{
  "num_hidden_layers": 13,
  "hidden_size": 160,
  "num_attention_heads": 8,
  "num_key_value_heads": 8,
  "head_dim": 32,
  "intermediate_size": 384,
  "vocab_size": 1788,
  "hidden_act": "swiglu",
  "norm": "rmsnorm",
  "norm_place": "pre",
  "norm_eps": 1e-05,
  "positions": "rope",
  "rope_theta": 2840.0,
  "rope_fraction": 1.0,
  "qk_norm": false,
  "attn_scale": 0.177,
  "bias": "none",
  "tie_word_embeddings": true,
  "parallel_block": false,
  "init": "uniform",
  "init_std_qkv": 0.0298,
  "init_std_o": 0.00461,
  "init_std_up": 0.0298,
  "init_std_down": 0.00377,
  "optimizer": "adamw",
  "learning_rate": 0.00283,
  "lr_mult_up": 1.08,
  "beta1": 0.9,
  "beta2": 0.99,
  "lr_head": 0.00588,
  "max_grad_norm": 0.5,
  "warmup_steps": 513,
  "schedule": "wsd",
  "decay_fraction": 1.0,
  "decay_shape": "linear",
  "final_lr_fraction": 0.0,
  "batch_tokens": 32768,
  "max_seq_len": 1024,
  "doc_mask": false,
  "train_tokens": 114100000,
  "max_steps": 3483,
  "dataset": "wikipedia_en"
}
MLP neurons of a small language model. Each row is named by its layer, matrix (gate and up: input weights; down: output weights) and neuron, and shows model dimensions 16-143. Each number is 128 + 32 x the weight over its row's rms, rounded and kept within 0 to 255. Numbers have three digits each. A neuron's up and down rows have the sign that makes its largest values positive.
Before each neuron's rows, "fires on" lists the tokens most often at its 100 highest values on Wikipedia text that the model never trained on.

fires on: "ed", "own", "ved", "ted", "ated", "les"
L4.gate120:132107130146100110096141131129151080202140139079136096124076075162150158125104106106146113159115191092128128193134110135181135171153197113156131107088091159106077129151124098143138142082166165089091105135184168072119108197124127146139105122033141133116149137118147145164133157104195136105132161136134128111181084154135116142103169109176101112083136095133143158069074074156160106077118
L4.up120:089098114158127113096119085101087137149096130114107113134128096131170083162059137135111119169142136111119090059141129111078101143097161105080063131152105069144096086172112093155101115146143110149110105187129144124141124123117146186144124073112109211133154135087151124139196121153141119145105096136095168100030112148150167056131120130155093170130082136119156184114166107120112067100119
L4.down120:111093136093165158144114113091080129128095108121158156119210117146149112204160152142151124118140167189136119129076115117071144142101133178067142156145147123171129097144149138133134117087119066164139078112136111146116084043148146105117091105061073121128120146172073209137139089082059164137166079129101159105106098090090150088129055125170089139182098102152181127108086148126131125153147

fires on: "ished", "amed", "ed", "ited", "ud"
L4.gate375:143143145142106161083123136118107112088121170122069186122113105106103146073106128120136131171113112138112128172171114131207167130160161124095175166177072156091105181082146086216084152151108144088134088128136155132163168064073136183083107102105143087131124124064190113102061137175132096188111188151138120091090141102141144164158147166118139203123180119148135102185136101157153130142134
L4.up375:105184152092132150128091174137180134123133132135057164098104127109121082213141128160066119091121143177144148067096133120139193124131149109102130191104127153202127160111156095134081111148102160059072125115119163124140131176147123167105117089145098149114166119051107135183155116167124122150120182108082120108144133143144084138146172154146091118124128149092097158109075094100147145087040
L4.down375:135065133179099166091161127095042140161133167119068152178137116199102152104131142116119131159140151116145124154132126054132074092161111131147173151136076142112097113177105101165093092085153053108112100098107144084106143101148112130188105112131124109169044115103082157092102149157148091110137118125099166110147148074132140150106059122081111145147113125072155122109189109145097118155150

fires on: " It", " This", "ach", "ile", "t", "ect"
L5.gate26:115135105158115149116130136080118116163125142148077126134131075114089107108145179091127162116105125178142118158071097119139097150094169126085124128098084148140152117186169168120182168133147190151091129131086126090116072062172116114133093101185142106135136102162196096130167097111078126102106169087148123109156191048154125142165153151156126188124095170176160133109156101079157166145126
L5.up26:147113075135199157189158094143119183144126054149098112130158145157140148108130226165099134133146146140174127160124130134206118120164177173162140127109107111132088121119144122214111115160154170174094083106088138183137094109114144061130086134134154114165131145115066218087154146156076088121115067060097136136145128111152148145123104125134122146109079114115110094119154145155148121177123
L5.down26:169115100081153102053113074151080141102102090057183120124133118159166178186155161194134090121165133085130127161148151132126099136140059141115079149141129112104084141067105129090144140128113074128118108115121148157181166161132131113116126181119155176109118135123149165114109154126103097111136060090110103089091141144126110139155068180146088107149105177099105162115113196147106126093088

fires on: "it", "ow", "s", "ed", "ro"
L10.gate9:091109101148130204098110138102155143140141090086170143112074127109154144181155126122171153111096080105133159165156095150153115172181111076188113074080099114141139084076147109158116101132120075103121165112103122099129155164114110050101112142136127160171099133109128161099107158107148151120087135120146072080112125103133153147077078159200142177123103133111135193149152108157207136202143
L10.up9:107109187075140122091064145077160058153097107114200145173085139129095093125145149093125160159105112087148087101188084136154059136120129193166098066107164120105141179138134099120129097078132138094081124152146108144153111103138101094129119128122137100140140121163108124098169107132143123126152085091128151111094111124109078156135153101124139126134155133173126173169135171077173134180165
L10.down9:107060098126138136096131127076068120169188104154160127137189115118107081067179128141150135176104113145119093088099123130097083117131101164050086140162090133135161145108124144132206147112174118195122153171146121183161131145097142157092084123101150094089145107106103152129126078190157152095058154124125068127110155110128137134128078129136089087185092127131161129094117112150085211145183

fires on: "ed", "ated"
L5.gate182:145136100186096159138118121147160124196160196141133210123076155170152102122118103116157178137086113093183107178138125168124130089120191110116136134092111158078074067086188117129073111084121094114115088094136126131154144114134156118065130072121105139130092068101158164196140121176074131108129164122168095170111122137060120097073168137150150175140164154131145127102123159132088093125126
L5.up182:062128142095109174140087109106162185066131097074100153154136108144137146176094073156143100182089129115109130126103191075124157138097156161116103195157084136121155117117199104129141156120141111098116157141145136133103189147117139148129126098131097120065154130108107066078196133153156166132136127139166106117145100114120140158121180162112116095139143111175138138126138119077118038130145
L5.down182:158086160117085151153104159080117164173129134071186144143195159127137203176156131154153099135192125118168094182131125128107091171118194194105090108172059122101112134156094108165077106112120102163097117131139162131178092173122136168126091072116169061101103163186097133143155119100137109207126146081096138118148105116114137148140117160129146172156149119079175127107084125123118125101124

fires on: "ans", "um", "art", "ft", "ress", "ater"
L4.gate345:075157092111102094151133107176101106150129145184122124169164086114190104142145152052117081088120122103140081129121113093088151108113212087077179161131178140131133153143118160101073117161139120079187118142075114117114121103126132073072082108188105140120125176141103180156131199117167163154122190118130142104118103175138125090140164106129084145138136142116115149185129130137123146108063
L4.up345:132132172167081108103079148157100107145095155119121171097069074165174140144144058086131117107116070115163076112118114127152183178138120140102138112197121091132186119089099161147121067123131138178139114105102110142100199126139121127087221156151106124113131175177127140130127118120071115127077104150136145187095162146136104070065134148127131128155115135115169148120077191133180105141131
L4.down345:114078089125136162117141121104111130173155101175178165115166157139118124120206196101117064145187190138146121062113139126148130111114140115093145152051155141103092114165127154118139174074132148113089085185151151106121136110146075146163107115137169166122128147085151120123163094182151171132182094090125117109099133118116142106148079136049123127111164125149090214140116076142092188178115

fires on: "i", "gr", "u", "ar"
L10.gate272:134124126159096173122089108118198173118133140137144114137076085128131097090121181108081109105193126066089139132102136111150130101165139094120191078178140122156135152100054119173079140097110100071105062085119138132136132074115128167166116149121162059182074134078133108097120193130165163106109163087176137113098133176093117141081138126084180144105106129128159137136166136088206177125144
L10.up272:122205091163130120153087121178188182120087151086092089117160167153069105110127129097131131147155123146099114142108158161195123085120077088146130086121118077083047129096056108126118131105175168120168083048162121117138126114093107158145099161166115067188084158113178141156119139160120135132102131143088167135118081146092098142116099121138145142140098134134125105102133132049146143094094
L10.down272:130177113088195065159167146115122217125116136071140138105107128124119100109174125219166140163094077104129156118135143092168145113153097120081205060098144136120112132075144116084154109118109133146094166129161159121172103176164127159153125111143125174197110143137166123173121060144130120161104155161109089182146120125141110125109059162145101122139084116073167138096145112118084079137109

fires on: "or", "ations", "ors"
L6.gate190:146166188091134115105144085138159116073082101093150144078114047094180103145067111101111110069133131112125150098085123178119108101141164128174141140163224134056152098156088112153122140090139117112155140178126105116110144139156153089111104167182169121055156125190184168093096132126125111098114114095131112157119096149172100060101055084187140171158154133140138106148148111140133114158110
L6.up190:189124249114163087166114083146172136129129147101165127117101099152138145115103126098112109157092167080116102110153169141146061103158122133101186144105173147139116135144139135107141105179080161152143118205108148118156064121105111133188108164142098146087077157143128153152086096089130054183177157050128128156122127130129135058053114097087157093106169183147147124124144114091149137163175
L6.down190:153147117111112130107138163107118119103163116156084103137100201176085082115206208152095124167115089141133119146152109168104066098093165094122122149127118150137129192141127103092133152163155181095133138107219135134111126107174127138122131113089098112145126114064102068096151150140145177178098141115108172083084077115126164175135107135074096127145144103169181107113170121145093111129124

fires on: "p", "y", "le", "0", "est", "one"
L5.gate192:106177201189158146109160173075104129145146148115145115162084104160165072104124114089184132090112188094120160125130146109097085124126179137112117114148158174118176109124158141136180160135154088105097164084152124077108139103177110174183115150155200202113126093121159174151089138124135089120113165130172186168154156153172122081107099123181128142104093160134117102099141035117117135123146
L5.up192:176141163138144122115105211146187122114127116185085094131141117118130143093123152122105055119155141132144179106126093127154149114095169074080135082133175146156132151048120179134082152091188158182179192134119136137166165149120079127121153108139154112097109153116101201112152082138125119139088120125124171156118039183187123105145135099103167123168132143187134138093131152121160136168100
L5.down192:099121122124072067150107138126138138119108170096147095122136097157149122215150125114160122112159071131164141140117115114046114138141181102113145104097151139089104130116058125116136123169118146140126125178126159127123159208099100167103201144119165110181119151143109162125097123117080094142166120118114132126155133118124038105140111152162120078130131106161067122143108069047124117127183

fires on: "ch", "s", "it", "its"
L10.gate234:133111143109126180125157084120133117114139126092142153125121133129180169191175147096100131155134088077143147117145076158086178118103137132153126146114070124176084112161147132156079131135043120157102162162086154122160168141107183108081120113052083133068198121101170115125127060109117124071104165099147132040098155148179134134124110144141151097137168160130100113175159090132156193189082
L10.up234:166088195111133123122118132163148074149085119138213137173112183070114122118135128083124119088090114023087144116146174157110144142094103096075104158090158121146114111111154142143084164147184153191106077102143100107165163086090145150117160086104096110109097117158130136113166150119099156101109111146104077144113088089107041102106148134134156123133158119095146079108140059151170144097132
L10.down234:078112135145090086108177115106070135139188134181197107194090172117122111121123097085130131113107187159147100104171140179120091124079171164157140080170157092078139150127123180145164146127153117097110153149109121116165102147118107166117131198209147207165148153137099193083099133137118151111069098152118150202107122102181144149172133125101164066106086110184147099128127139095189139122150

fires on: "ond", "t", "ight", "itt", " On", "ell"
L4.gate87:131112104108173139071046091101173087154092131161161113162124064102189136119159126129117114119144095167106137110132163152105118195128110132115109100143225124183115087139097084107131104103120126134121143135074126101142136161092203048140130089146117133178089117181123132046127103150145159090117129076124116160143098136178138060083181118126151112067164110121137145156143175139110095162081
L4.up87:162152143149105155156087082141123112138153153108115126171090123158138184104121131120129121132134158141102137114138161108137132140086079079182150148131169133107135105132134108193095095084101117069167164135117138169153090182130133145129186129146174074119119125119044142149111147118110103090154117173109180194136129201153048072139123052101167050129159115070157122077139133132099194152125
L4.down87:156115123183128134188171159145115092200103155091083147124186148131143116087145104123113183071156089146101095109109066139104144112169105060153184187112095104143121134131104133129144180112125116156133091150133126092171080135156058124118119053114103081157187106137176124182149116123138145158111132144095101117146124126119143091151138094148121150163128162199175157134113115122113147150070

fires on: "all", "am", "ail", "ord", "ard"
L10.gate203:165007146134143109149193120190134136200108140116134144128142099140113056156171086143171136148088103147138138131109162100085109141065097124111105147125112145172079121115086102106098172161167085079103110082133130201093133136123188145133148139133118105084103135153181101125152171136118134178084144140103132131147076135142154085142123095110112105167115062117129108124114092173179209155118
L10.up203:166126082107082164174138152174123151130100154126187137166126109129178141109109131134141144165130196133117149105188149103127074165140097073166174108107111148133127136125061123076158080123113123099184072155130082168159133155160179145176147144111178138085137071173107100117110168130150150082082176170112130146119133133128169073113181116117117194171172121116121151104148081125063147125141
L10.down203:115156160149109149140136141117109067119097127142152100112114125134148143054111111076129131110198116139097097078126123097166203042118156087135169116129150156139091086145086106107082156116142140152147124045091177093093123091090057109066152117133133140136103174129168098093149152119155107120177103152142102099131144105088175151126100154150137144110079144131129134124183141159147155117181

fires on: "am", "is", "it", "du", "d"
L9.gate172:193108160143053139149101084135094111115124153126148140127121056107153109130136114170089106141146127154049182121196113119093091113135185126109104149128066150105148135087145131145129134136138058139106133087149153120142118180103116164105109185105225107068116125144099141131122127114146124076096087102165151020111086160116068072105078156080135082129105136195106120119092160111153131141101
L9.up172:127077113142114150171189109101133116104161122115131168138052117114159105098093079103092124165143074084142097088137071153115152124121211102186149174156147108158117120140137167124160111154085162150105130107131094106082150188112115146099121140161096117109120135178116121152101182145168148106103148171168077080112114158095107126087136152145143121080216137127136113096086096142136084147116
L9.down172:148138111102171125124144104104100162108110148117138146137169146110114131106142146162117166138133080119112120191111135106101113132187137090115116128153110135160158041115094082133189140091138090056126143177122110100178152155096090052133120183137131121112118055176120128154085159199086118086117100165146077107111133113099163060112131144165118209184128121159143163176133127161125099105131

fires on: "am", "um", "us"
L9.gate218:133113134117141121118117184130149150108160210165112203148118119168159126136165166084125127095125135082157146120189118153127125092161136120110158159132145132145085119130152158134090131175169092122162115098163167108157121139180150125050159139059133091107097136103100141130151151152071103136081198146126107093094090121173116105130138108091085116109173145134129094188086076102175063134086
L9.up218:176099129079110154098204131177167113142097135167183153150091126120157092149091119172112143167164106093134162066150137133147107113094147102155131166134135096143097127119110072149133121136189213169151154142123108127091153129109097113076078160182177151117101157175126167124110082106129184107103124170117138126065105094131113077112122118069137096146150136130179105103107066060104106123129
L9.down218:165118143104097175076161130161081160166162165183135097086067143106174139112168136135116119103179147180134142088100126110121155144109146157091153059120127136109079102120101085130132146129118181197134120128082143131078149137075132152186085116141140152144169168173154119103143127143103111087092083163151106080065155121177127101147126139179116136176107144185137140157157116160141128058185

fires on: "or", "on", "ister", "ale"
L5.gate319:154136135123093159135155136113161087061053134109146097160168064145187127132100104095179092136103110122100119112126123094083100158154144118114129151096143138169071122164071181160129121182177091160116099179146123077050162118133069145126171154140136145088108135129141071088110169148139064118110154139111184120181133120090100072161119120153111095134128116129155132178151137157190154182130
L5.up319:134158153116114146119163123126147079047099113094149090172132115127111171114049113116109154179089145160091105141119075049117122202151207126158109103113181158161106156114122193111149180177161133134055137154108104065097182109130099112152140107101140063086108143143116091144098113136099100127100126129124130115175149126147094021145128154163122116180177134070157096093130148132130135164136
L5.down319:152180086090128154140130149107175169152124158192136117082091140116112126113138130118171132187108132139183097111168086189090076073158097135135129147130161174116135164130137158183127135151116100135138121131174100144139124110178124157128140162151091139113144088131124135116132109113123196169159130190071099089096130181187213139109049139088131135050110091119163117130120147149102131202132

fires on: "ian", "ish", "e", ".", "iet"
L10.gate74:107101184126124164096075139145124122129136132157182169126142081149161107124173116101133129125136135117183145113122114115114107162122121126076111081177177103145187122125162173122141114095158076089148121176046136117086141143111137124142140098164165127123132042154101123090145123094149128141129117112163071145139217147028090126141172134056164151128093113208145151156164130150166152168093
L10.up74:135086160133185135158108151117052146076067126137175182132139070124092124139166098168150129121143129121179100096142132067101087166118102159082076183117176059097127102117163127067160140083177129147116132173136134153114079184129109119119115115155149181130140126175071117160206180154122134203147046156143081156122112136080070135189138130115118153147133130148168144145126103185119114144123
L10.down74:133120108104088150110125169161125133067104089094191139107115095091126128116086144172158122140154056148131156132154136080143100115106131190131102127152167072129166118076144085121078115142156101120103162200146099138127062144116135087129112133123170207145138115118090178181152144174143119179129148120086142183175082156102105110152123121130114107143116144075148126132098122143121112122140

fires on: "or"
L5.gate88:155188082116153093085162206088150087128095139086091126093132088110141186184083109048134096130137156088159171102175157124072184135207176072097110136139169167086119142137080141137099127148142127138138103163138163094153086100103139156139114121121133051132120136096183137126105115085121100160095118125048084087118094176089148101099143096126133182059147132111146163156126131138122118125093
L5.up88:158152109107095073117139083131147073136084149124176156097093133169178147116102109088153096084103179111135135125128164145104126133158111140124120100053206110058113093093113104125176087158099110132168130107091142097059196145129070147108116090123107163101180152111149192119172119086081129131115125162162129160142093150110085071146110115184120120125154107099179140125148128094122161150130
L5.down88:132176124147116158099135125148124167107114097174120125129146165129132081115154163201138107140131089167133110079159108108147071078115115078127109165133098206176154156122171127130163186104220135139121137112210112131112100121190112162153149172170147164119165171094127145120163136126173183160173086161074174137116106095173156178111080130081137132142104136120110093122122136107094128161129

fires on: "le", "uc", "re"
L6.gate173:130134124169155134150110117092036188144111079155092197136158103088172170124124115118167124166114210041122159154143110126082112121137139149125155106148109180111148125169148108200112124062117202158145114112083078160139159116126169154102121121106114057130141121134112153172118148156149111143157135120117138103167110148158152129173096086090130155104100110120149118114082148082117083119108
L6.up173:118113118120134117143163157160203145169104123098120062109135143090086193148171122163133097081138148126176121061156168179121113103136182068112177099109125092118090149142100174102072126125162168122121113173147167144158130135059093129131116140101120176164105160084131114108166132197138139158137098155166139200116084134176156108097114119075098146140160108097089084093130082093120139086139
L6.down173:198132167144118114118141079084144053079185186099132148141130134143090038119229120134135160129130150167129133103100141132128117099173151087115123149112149097119149128152109190141142092120088103093131115123151138149058114150158165165122168187119146067107148120138129124112119106107118159140068114080164103103092172127082114139171121117146071101131144095111154154106115164105158185114110

fires on: "ated", " bl", "ond", "ast", "ib", "hn"
L5.gate361:147083172140104135108118130179099110110171117133183125088128045126169084100098150160123122136150111185089115128107100096120082100145171153052163168150173202153111089160080178135132065104116073112084087089106146115124119138202123138098130148083138075118107151134172085149145130111165069118102179111106076135125136095081094099110150101117182157117155143140123164105170141129143199143108
L5.up361:150128104145129160134085133165116104171159196097124172129090099147163120117138093097124130168121106107096120092154151092141125133112088122162139119165136104225161156134101107059131125124096107100165101131141050103163073087160148111066102113173175167168096133114169169150137148139146060104154068193113195202139145142128181119137164106139155138121072127151137131109143109137177157123147
L5.down361:210140087131157113199096157123117140150143122139115139080162097149093158145141154167140136088134120101108028229127130121150105064155146138121247109176141138182124141131134141098142140159103150105105101115118070130111140151105126126152172128103135136151119083133103139098104154097129130138122154127099077107138117139178121168101119119101103134092086107124094124152158112145061145087125

fires on: "ad", " b", " tr", " The", "tern", "3"
L5.gate4:149165087126096133132171134128193124162076130125146126154151150097115150142150133112097182176127139104114169190128090130147078126112168161188138081178110130140185141164129074174122133084191153163091080117083083110160111102119175083143145126129136118101098084112084141050135156104121126136164114168155134059116096147125114138172066129117139175159130110136142160135147135167080094099075
L5.up4:133164150083121164110095112113083108120105105163163140105153177175147230104124150107130163119084143126085122103145084075189072103111110086124125179132125115119146088123121056146163122146168176111130162130122155112129150111122084097157166091144097049136109158076110150090139138138198161071135080160158116158159093132121164133137155113157134097100162084111132164110141145170149138074113
L5.down4:117134103124179176124150062089148173070058170133103091124136124104109164132150157120109090146133131095108132105101089162091121090153180178137116134169184136137110175124120123183173131094148071134149113121160095124134084066135174135085129146115117149164173105086157136132133152108140154210188127167165132079119123109117058155144129187123162092126153161169103143133122123130088093099174

fires on: "ab", "ang", "u", "ra", "i"
L10.gate202:081168122109104168115142099139163091115101147131150133133111110108158112099170152079093145093113106095079114119089114132096144098151069084170130097137125137143138182111072074150034141133140129044176042144096113086130126115093132117185148138153079101139107070139142132127095198104140160107144136115136122104109095126109184078129130074143150128069138110142093151152152121136107182138124
L10.up202:110190153109108172169149146138152144127118145112174070101156131105076084116173118105076175097162150173176131120142117115167133079104092109183169158131128112117109184083136092086124076120174161098131120116117137118148113109091094149091136151189077084099078125086119131096092188151123097180134097111111074138157116119116138053120134126099204142066097151122093132148114152169098161127153
L10.down202:128075167121178132139158108137157124130108150135114111132132066090148098025098164188142157069119165105132092164158133081109114128105084147121150156115116121147107120124143155144105109113151136151103119127142159091165106149149114149069101089077189099152117104144131129162138107154117150167145113140169134148128169126129124143127153184096143171156085159093138136119128101157106107114254

fires on: "uring", "t", " At", "ing", "ile", " than"
L4.gate208:131102131145173180081147135144138173083139120070197127103134110101131117119112173186102156152125148136121170179061104138100109209158121158098115126146087188136135113104140158074143136151120202155137106144115142137045127107125085098132066103160099145184162152181153097182107125128104132109110166136121141074123163086089138096173120120219097157075135111136135124136094147084144167155150
L4.up208:139115209145139150139120137140090112124112192129111083174150127150083144104138134086109131156145154180113122163146058131149152162150140151144125061083122108118056100078101116150170129112044140120107117144075172161076151103143059140130125086142113096131131156160132140103122091160077169175086157146125091153157129164156156150099186186153162109059158089092126092090073175122143147164097
L4.down208:128111129096158132112112122095133094183165073148124107056144139108110157139152137130110104091119177188090120133113233107175088118135132140121085104137115138161150183071145130113131102167151165123141173117139167142126131115090224110078095159173131151195155112160111131163128129126135146097138130081111166090151169100063155173208149145189142138150140103166158146140151150125137130147106

fires on: " all", " add", " rem", " two", " three", "ers"
L5.gate231:123164184122136114127076148126172099125140103147129146146174133138112139210094159104112086188109109115181172079142147151113142124127138115092075107155147156156081108188083126149120110052095175130063104151049121091140054136130125160089079145138154170145055117109184111123141130176140141133129089087155095084145153132101139103079134151181081144119101159135099136096177174151134153097086
L5.up231:130204141102162185109103025134150131176125140099119136177151160128136105172098095147170110090114090104162106126164187152116153142155146147144079059124149102130156131139055188153157087071045086134083092136093160119159058131142079081151122078114122092180098143086145114093130115115162093183168145148125111089171109138138091138137175122167114089130091155028100105131162131141055143114109
L5.down231:130141182069134044201060109158123111086103136136114094095151126082131131132113114104137110118024107109163160125146179084122084185147092119074106110068111104099159070114127089092149109152158129128132138121187142138104178122108114139184168130073150109096114112122166143119132085165113125116133133143044141181141098133120118140180153180125117182140098123123144136134138147152164089182105

fires on: "ent", "us", "ence", "ident", "le", "ure"
L2.gate228:185153140214177158121117140135091160104139153209127125095144106166136084115134158062144135115097152157137178145163128068120105204161190149103154100175135137174112227179136188137146123146106155109108095134138130182116102064133121115113163109136094108098160110089100126162138125112139140098126116074135158098086119110086161102153152117128093155075165132119131091142128150155108112109121
L2.up228:149165122130139080122152145079116113186127073133067124141169111151111190097132085096134099102153177141144066116198131110177126066134167148135207064175080115065138105101094102132111116092105089145136114187147126136136154137106137079104074074176150138149094099114101090181110099122135108110134140190093136103074150144171095152074105163108070122121169119132048115127112138132131060100167
L2.down228:140141150088118095098141115087088112124141189101132093098141145126151113204106192103183141088162136171130125167103130183151128081136163102157105174130128141091145089102095178095165132092065191135129137098097144128083162121158137117072105130051123103142130089100101092087083140096141118100065135064112188153146110108088138123120063090142167194159120118116169134119079150088152141143096

fires on: " all", "uch", "any", "very", "iss", "ong"
L6.gate256:090130167100083146137043153113144139117124140137131189132192143145164151136160120105131092147120062161126155098126149064144110118115109106085121122133167164165140155178113155194109112115045114102115126147093136118124144154115116079111078086120090097163127183062120085129110163133165175122150141087108184109117088124124154086151189135091078138153147183128096135126170150123112140107072
L6.up256:088129143086144144185143176113134177115137161145105169112179100118130147109132069080139082088153080177114063075111143072111140103135127116110112124068171119108104162175111138203111149194071127119121172099106151118133141127120114103137133121081128095163133194070178150105118106119159150145173112159125206128137098123101191116154150134082054188169110115109128091173137143156107144082079
L6.down256:112152181151164118113178133222154168120116108098165136130164093105132161182164045129115070057139185184133108161147079083134037110146103131148102189050145128070154027109147109158131101130166132125102109136143150141131152151104128135152164150054119104128135167149154174123087114134089104139137067200089142107122130144137138111142143123122101150167103111133145108161094153128084134142149

fires on: "am", "u", "ai", "e", "i", "o"
L5.gate176:152092096073158101103081164142138129105134116108086172132144108155214131118135130162150168141090106095164115117189147138079139118095077096100140131119191103142160172103151141120115086126103064105156137137123162110130148126105147136185136107138093148115084069127127159114095187151121156101132182118101075168155148142063116151128180174061077048110143125167112166221054151153108158129138
L5.up176:157071098105165110126163095109136143127089156122147162088133132153153124133137094092150193114098115151159079140121108107171098079154110083125159067121141090167124107068173162102150133177114157138146110139097116163100169151108144140085115120119113145118170154211181172093089099123164160106130134108096166159151124122050118132137180177159095083153092118137192107142149130171100107123149
L5.down176:148050143085098176195106134129108160205124213147171105186133143132160095150129122119155135095147133193101094128111155150144120144133214121138177131140119148111134113129137090133148140097146175174162083110097132106144083126097110065083151149107137159102111156076154049116126108168099107152190134118137185139107136113161133149125173147169169140186070153105180150131148100120106126163108

fires on: "um", "om"
L6.gate63:175127162145076072120142113110090118085173179149208123175065150175093088168115137081110091118117174145146171147156166164106142134157158155088136111126152157158128152129119143144080131184146126093121175141102101116120147090156103127065156174151117095155086141072105151117133142131112156128084129074114156109169099131060113064136088148118144135161177160161141160142127102142148138117112
L6.up63:140063130172117095132130081128112139098193163115186093139138168221149097127146103083139069096164192152151111137157178213123154181121123179099128114131091096145089167145095163142140130137147133140082120128117118158134108086166072154107204189082136142113061127124155155107108111080130125120094108126101122118114120137099124104171092159147132072121170143134123142131114112162178158173118
L6.down63:093136138103119199121123110125100123109125161161116129081089169124182131129182136102128091156158152174118118089116104084089149082095113073104101060077147095126099123136101205104180184126121141133118113134092185073090093120097127127159131139145129113112164176109143161092105110173133142145072086155091086113067074090171070136122121140052133087196128141138168130093141109129110140171200

fires on: "a", "j", "i", "u", "ag", "it"
L10.gate43:081180171123090138141119074128137090139209072107059226139119155124152112139141165097104139106127103096114170111108171158182173152067076149147137148164111115135129173051181151117058110139098125115093134043158128105161124070125127159128165145116107102115086113121105176072109131124112133103083171139153084075126110136174134178134124125132132180137090118149074106118155124140203145137118
L10.up43:140123098093123144109105109114179110101125103155152082082047141190120054148135157092104140057157169158137139164125111148090139071150145115150146107179154200133080184091167158146134168136126188134159119070121189141111126190114123156127108189166112085116108117114143120125147131128104116139091157150084113152136142108115089145119120100095169106175153189131117111134127079115119209109066
L10.down43:097118141053144088124172129085118142149151124113112133147109106114176159097159159103116102160133102143112119132081100167146106090107109114086089118079137104103121055187166100044098087108123053147138125121137127143108073124123147111086125073124163207152092111146159141144159134093090136106147085114197094149119086136156089137106078091134103156152124096138203146157109106147123170156133

fires on: " .", " —", " up", "—"
L2.gate303:158091168128068178066131118126178125115203162120160190142160081133155156137090178095090149163082159107071150175176145176110179161157131112117069128153135108123087129110157170075112132103106124104130125104097084104140103167180127138079144179152178131139160169112152109102178127074176112125111171138146098134134106115106148112075155164141130130097169176125129132120122173147113117122119
L2.up303:162037120126091081118161122098125135114160171103088168148131068100142162139086145092127122174101106075106143125126128112129215145145143128161105124155160125157089113108117157118142173093123166110102106072133052078095120098137092133048146130103189139104149143096143077103099146096107070124066140095143122143153155133123168105152108134188135086108151164140147105131136151061053113136143
L2.down303:099062137155148155177110107031088132147069143166159082114137162131133119151137077087148091164153147097044082130176162133123048130155158199144194116182109154093116139158127133107105134112140137143156122139151091115131157144157110114131161104101159147129081114164128162120090170134148090151101111201105160152120141135155103165159081173148148143208164162138118092107131143095093103122170

fires on: "ia", "om", "+"
L2.gate227:162141132155148091077135143098144136189100174151169108169126148131117184108087119164086086126045180173100105118161154107057132167166131114126154086116131080090160112144202149143173135110151089142129164119166079126151147136172147101120164129128179172145173062108094185119129179108120178122128152103077116124119122160103160096180090155154150173138124139121137151123106212141137100165110
L2.up227:174127048163105111152149143110075155126091159141152077110188106072108135149107108128171148128153122066136110072118121085068158130113128073070147101145128113137156121110118185140093186114170135189154144110126046119123162102129159093133130146101125136105116165123165150100117166099161164168147101141050112110142086189116118117087102087108191145116074174136148122143134138096096135130196
L2.down227:134104112091132101146161127144089098132160145163118094108121117134166099147174133103145119084133091074158112107129137147141180081129148178078174124103100134127173158120155112116154227116152153147108113153125156137142131100182124111133101161134163113119123157102152128107139067133179030164163136165135121125067112170121064174176136184082083090142150156146153132147124114184104136091157

fires on: " two", " three", "ven", "wo", " four"
L9.gate297:106159167179120111153148128145218149152105168131126097107123111103137145073083174069086099135115152107155176098057092227162149137155139109140147087167126191138092142165124193189101140101074105118097130130146140097164123112149080090158055136176154123132119104150171140108170144107130111121079129107150068091108125130148124109103118114125140140116117090085118077109154171132154128129089
L9.up297:118153182127198111159133153137168122108109175109100127105111095113123164144112123103133080157138134128134138105116153179150128174106075143082062096151180093167061152125090147164098103098135129186095157099144106118175126152152124104148070141200174141125129132147183056093136152151123050109116100112082111115102118138123145109149079181166113116157082096053074106147155123091186086157085
L9.down297:135104143111125089151092150148141116107105149149145130080113076118141098067165112180168102166146070113141100100106156138143114144127126180117132162106162038112179109129128139119123080117101163180127120107136049136174156103081124088202066172135137198105123134159084121098125113141178136096170087131057186149068152196178064107129110131165168121148127087142116148130090158111098111161144

fires on: "us", "ia", "ies", "is", "um", "ae"
L9.gate266:143118049078138126099133172070153137145106036134163113085107041145155172176107159074119138140143149124140191100103180104094119113147140131116155130155146101112166091114130168142127114187119064122083161176130126162112122099171109084092080161130160086143107148116120173123090094129137166109074140157135119112083138128108156153118145138125123144112142183148111183219167165155188111146104
L9.up266:163178100116159152131084169052145103175094100127166120135134097089178173125116130093168129160134176132162124056144128124102128139128163113163146118158132119153156093099158136121166104101140180185142230164102092152156156109174107119089110124144181085162091098126126191122146087143082160128119136117197165117088161148172146192188146125079094122118090197159125087075131157101080133156168
L9.down266:132122079106176056105133104097135113120118142149119153102144091167138090147103143109147140161169166115158059171175103071171127147130101164147162147154132156133172140124116119101111119162131183163124187136128167121153113166138086114105099135150135144105132118142207097157164094157120110164200136118180131115081143113198068060128154138170091098137079168098111154091143155147117098081109